Weights of a small transformer language model: normalized queries and keys, 332M tokens.
MLP neurons of a small language model. Each row is named by its layer, matrix (up: input weights; down: output weights) and neuron, and shows model dimensions 64-255. Each number is 128 + 24 x the weight over its row's rms, rounded and kept within 0 to 255. Numbers have three digits each.
After each neuron's rows, "raises" lists the tokens whose logits its output raises most directly, leaving later layers aside.

L7.up250:117149112139132153102116101094129111111148148142155124092122175148088114103101155155112108157099142097120084100148122142171124137159145172109121121131126091129161101146127135117152152127140128121144106124119170173081128100112134105074171148083146165086158125147129109139113099170113135103148150121165172106126152170137080120145151099157148106142163137098100179093130128132173121158099125163171116147129119131142114111101104082101115154074155112092124110106116142142134120135139104123144093085133111105109167118129125094122161148093080159126151100125130156123128183118107093128
L7.down250:127156138130101107139136118122083067131153128105114142131133108159106134134116126122128133189114151142134136097110156134159114145133144150150135093150116154067179096130112085098116155083109119134119148125144173167099155132132151138106165123079151101141171145108136146153109117148165184128108124127113083161148145101118150119115139149145119152135134108161063159122107153097099141139144098104075124137107145110091148183127118116095156107110121137129150150089117170132114137144145133166143109156143106130123169142155104124106102118118121140168146155100132132119097135155184131158
raises: "us", "asi", "uses", "used", " chronology"

L7.up803:139128127133144125126138129095149111143131164141123155128090099161142122092145128139191105186173130102108072151155118167145143110088127126084129086117137162113122168127109113112111084128118170154150126128107130108122168117139146136094120090170154133147131179105156109086156144129145127123126142130105139140131131140083102139124138090132157089123144121126111095121135122156166120129091146081132085136152114115127119166148113129090147130118116155127084139090134134116132121084066105139126158102150125189147157074150147116108142166126158106081114117104097178125107127143085114153
L7.down803:162079114145132130093138125142160129187106125162120133095151151150098126114148172135158122115176128125096141122125121116154169133085140137146135123075087150123084120149149093175139105171121142144107161153118147130151159129118204093112135140135093128136108122115147158102125128165160098115096122116125131171145135138141123121124090114131087100123120169134132154079112158118115148134131158139151170133122104089159146161117110149173115127115119136139142120169157140157116113122115075111090132115149147119140137137114123080109113134150165100103100133084138163137134091114118151142
raises: "uring", "ural", "ure", "ures", "ured"

L4.up576:149147092156169107119140132101177124122089155134083133130150158121123120134086156099149148115123136105157158111085136102096129126169134127121094131127110117121165129178093129113173142153104147135104146126161106085152144168139165147133167156121127199109127134139169115095117129105107123082144160129130152160141116104102109132099121110163075118117119142160115127068152143102126109134121148160163157133077147122097109145115105123125136154158131123109122148129132121128093152104107137086105132087143103104168143117105123152124135116163099108112135084142118105138107186180141139150
L4.down576:138139127157136121090122166150084105133107130106094069143136125096122127105107137102166137074128168089131108164145151113115126137126127113165129117125126175142121126132112120157131161155122151113131086122106135154129187138128169133069131137145119130104087135113149121108122111125139156118107152133059109125120153065084135138097094121120146126118119111081141146110122081140165090144119169116114136142115142128132136131084166129138121115156105141112128138104107120095104142117095114140128133131150129115158130145086101077129105121150132114103116097129173168109143187134142134086
raises: "quer", "nel", "cel", "f", "ss"

L4.up449:115154115152152131122138129124135126150141126098098120097111146131069123133107141145116138124109155146111144146133099150114155083150151109157144155162149142141113173093077145135117143092131120139146164119170115158118136189113102156088114139125094181108118110100197127120152166157137175174112097105143127117123112149148135153120134133120153151109095102108091142106186126145124152126166129126122130137144139165121134073121138123111135093095179156152121177072088137127107161145131181178139125134100131121177141131132101102167093111072083139152124123115128103141099095124116129135
L4.down449:154182171130143111168113159101115140137117124151143098159125145137099119149157124139142163160143103120142093131115149120134081143096095103121115101130153094126119084143095129095156148072126131153117076123150134083164161138145101107127088133108135126132171144149190106174125107100095134120150108166152134172111136152124125136101159173127136147134069102149093138112141122121141143157135137130121134131110163102154106123095142101156140159145148133116134172137140105131140112075129153141105079198121111113129098129137128100142159105147094160145099119105111091155121133151112136119
raises: "mber", "bor", "mb", "grad", "b"

L7.up321:140124145145137140100123145121104138117165135128118100117139107131139116115115133158100129095120113183072156125125163130124147120120086112116070079149121124102130118126156133139165159151124112082113073122138120116114178124143129144139133160110124138078122096114138101128111125134115146130124141121142115106135145153133126108110098130107163114119074120129146157127142111134133132176120102132112134134153143156100132140147191103165127123124141094084120158140102146160140149164127136113135152136155101122121153101102110157106093143153136095150109127118128137123177122108102107141
L7.down321:157111142148140138157157124105104102137146158140112094128158111135128150139130113120110080143130116145173104132091106143101162155130141140120122130137117114144127150127120153096162115147146123144101145107097098132149111112072127108146113137118120131111155100088117116130118177156132152139161167169116134161115107119119148128118106092163094148111106090158132144134164157107123113153135104125154135140116093100143139134183127140152190054104122129093122090138140139147111153145122114099168104148145103131162105183108111129142091093120060136101164173128101136123085110096156181123
raises: "ense", "ici", "ender", "ence", "ect"

L7.up767:087120136127132085152159140159128178086083087160160091139091092145098105108135114098164100142138114140094156122123084077118125150126159148139116121130142138096157145125144145143122126107127134141128146108073141156154156089125090118160125110149114103143155169132131087151106129122117138105149072103142135128124100126130133135104081123083141094140149118175149154101105139112118106110146126069095146152106164134126092112161114094108128122146131167118179170119140147135096145086174128140119109131066175138123145125151159116123121176133161119112127158127120137105169129138182120122
L7.down767:108125142134119091123123096112119152131106105147112126116105137162159132125100145126102158145179104113142087112143143142151116107124122134105116132138196103099138126149133095154124115112120083103089129142120105140147112134149143120169127165130131097148118130134148155120123154148151148114107112176097163123164147135106144108152130183139122182159134122133109121087099107122166140131128116161095138110124148093160148107135123080103095112132149119122145138140104144132111098095118105135162191121098102132130152176134174127108120102112095114132117122130163176133137152105145081201
raises: "cest", "ance", "cial", ":", "acter"

L3.up461:121113137114078103141130148084131111135136132144182127121112135115119147154131150123140153123110124124114133103134136124094107138169121149126146157169154130110140140149144125139101182127151170154188156114141164143136109106118179088168147072142105136137100131142098107113122159182139147136149151138160120114154127116121146112110082127154110125133109133102124074177155131129092138122099110129145117083143146093091118121099139154129118139110105155119128131083135085088103114094143110119141145129121166139084137125146090109084157077149136122159156125118131148147162118156122137146
L3.down461:072177102128106104171141065095104080174161114130154106131139147098150123109090098111090077098155113163124107124146139149115175123149096122145134165118142122103146123141103127156130101112191139152109110096117095163120161168128127162162114125132109138103138142154111162119139112161154114132121094132133173119111118109107131098123147133076124139141129115173125106100116146147099152126117108139160098079128132161180140112103131151131129121139150168139097131129119146110119155121136104124107155104073129125137106125094129180093091157152125130135148141118134158111150139128141141116
raises: "ual", "ful", "hood", "ually", "ance"

L7.up753:148164069142141111164152111126101140135102141145150106106135129108125162151133125151104147117135191069081098120130137148131103113154094111129123100132118155143109082158103154128139112132102131123151111114123117147146130161154111179127058171185169172078092136159121122143117114099073146143172122092069137123142127097110104085081124133083101127115145115124139165116139139153102111127106126171127140146101105150149147129150115066130121140133113139125126143127156116132109113095112150102149152134125144119107123074119179119135120101153130119092095127117135149125119167130113140124
L7.down753:102170126119108165157123153122139189153119166096130087142119097117113136149085129094120149108133184102153128119135165136135138112126142128136120147171085123135122142113112113138139126159112168107118149101100125149134130111126151154140058115109081166131091088114132125141129092108156134083129151136112132144129144089132130110125145141131118066147146089131123142106178113134141156148138132162100130133086120147126097156172170115098096131132106136121140098155142133140135072082127156137143123120097149114132076151143103101144115133083146158111125124135133115132144155114070075111
raises: "ist", "mer", "st", "ian", " player"

L7.up350:074129140132134140135069120154118097129157138102110145147105095092157135091180149176093172103126129132136130116094118131172119115135099106127098148126134105147139119191077133153138160165091146145074092105134136153099139145154093124133112100115139088097132109130120133115117121126108157099086129129091154138132108171084135148137096118139174098106142132105144113118124123128096170132142113097113111110128178114140100144105096134163133143136124153100127143113176089138120153140125167141105181124146166132111168120082103103091116129096122096166116120131113134125178129101141089091
L7.down350:142090146153069142119074090155110158158117132135093130129126168107160117107131113129112120143103129089143107080142149155139115137142103113086155134100139143106122148137164164122144142146106105128184145151128135125132159130163152111119097122142104139127111140121127141145145127112122174071124119148148126139095105156119153089109114153095101142127138166104122114122137125130108115110125124118102176088129116146145151112088133159134174127131156131113135115115153137108074125159135103153093163097131136081122155168124078096144122128129115137139049092138113112129126114140095095130
raises: "^", "ular", "ific", "und", "×"

L7.up925:133144103124077087123120130155143131155124161127120162175126137101151107132101098116154137101125117112126149124086130110176134089156171138101106175072155125134150145123151116125114133124118094143135129134158177102098105157132116095109147145127121091143135104123118145127177127096132181125145117174137138092113178117105117142148163108092104096103112127108101090148111114080104149127157131130102107076090125138138136129143124106097125128085145131106180148124156165111141138161105095150106128157175143141135099122175128122107116162136150131184129142136177123093127084138108150141
L7.down925:160110142112140133124162086115146098136100110167155161138082108128154125130127147114096126138133089118128098134154110132093147130098149105110114114093081144097117126154141100124100130116090122176156129153141131140125130098149103175128146093130088141136109145164111121084173097126117126140179133148098130131088136152113065141132167127118132098149133159156121127092139116097137100069079157119146186097139132126116138121158130161098134115126124154132098105162129147140100142166110114156117089091179145105110132107122138131171141170128113118158109111133102147162154122131086134133
raises: "rd", "uru", "uv", "urch", "ture"

L7.up633:086120156187158122128094128102166119121107123159103135136165156109142120115129118126082117086106104119121117140102157178100102136126149151152109167117145110133104116133180156142177157124091165142138159149139135138058146124109093135099106105136124146108133090129134112133139178125090133105113130132124099139149153157121131105133124130115119122115113138135132137116116132143199113106138125120127107132163153143150103145095103106153132169122119074141131171139138124138121129124115132131105141137127159125096171081097087094115172123103109137104130118150125147142128173099113127129
L7.down633:147136119146130126139130140121121144151139108120166189131121142093111158093101153127120092123160163148111156136127092181128182198154123153156138145090100130107126090163135156117116122138078133103146131123112132100153136122117133119106153113183105115117191115116129112124146102109172114118105136141132124127163127129114156106117096123125171129133092124106092137164136135101126133137135119174087114100107175161094145165095128163098124116126123081134129138119163125173094130097159102147099126104065139139161101127154133113160135124080139172159150094118098116087129146128133124147
raises: "sm", "spe", "ns", "nan", "ning"

L4.up751:129145144148119147113162145132132098112140095141118094111134120130196157190146151111146143110114165139112134204135140152123129110112148146137122130083126149143144130162104118106136151129120095120116149102145142138135137104133175147127136151142133124147107139167100145146138128108147150130163136153135129165154135132103153131125135143129113136126107111079133127103147126154142144148119160124146142149142109126152095137163112114150104132165138068109127228147135150162154131159161132158146139156126130149092147096149118162087152134122085198132145107138131132134166105095156130115
L4.down751:139156161168141125091118135180130093126162157165063104169146122176164181099182135127153120105162135137125090139109090111167135130105139089127168163117148124129110161113124105151145122132113137133088114135141109105151126145088173111138115123109119111123153140108129139110135099116148133129116154121137129155120138124162096122129105135113125119103150118141113119126097130140135126164109125146151119087135144109160096162156123114158129135186130118149165145149135112140144112090149132097125133152145104156152105110169146197149116139134099106144198105110159115113122132106118130130
raises: "ental", "nce", "ent", "ency", "ents"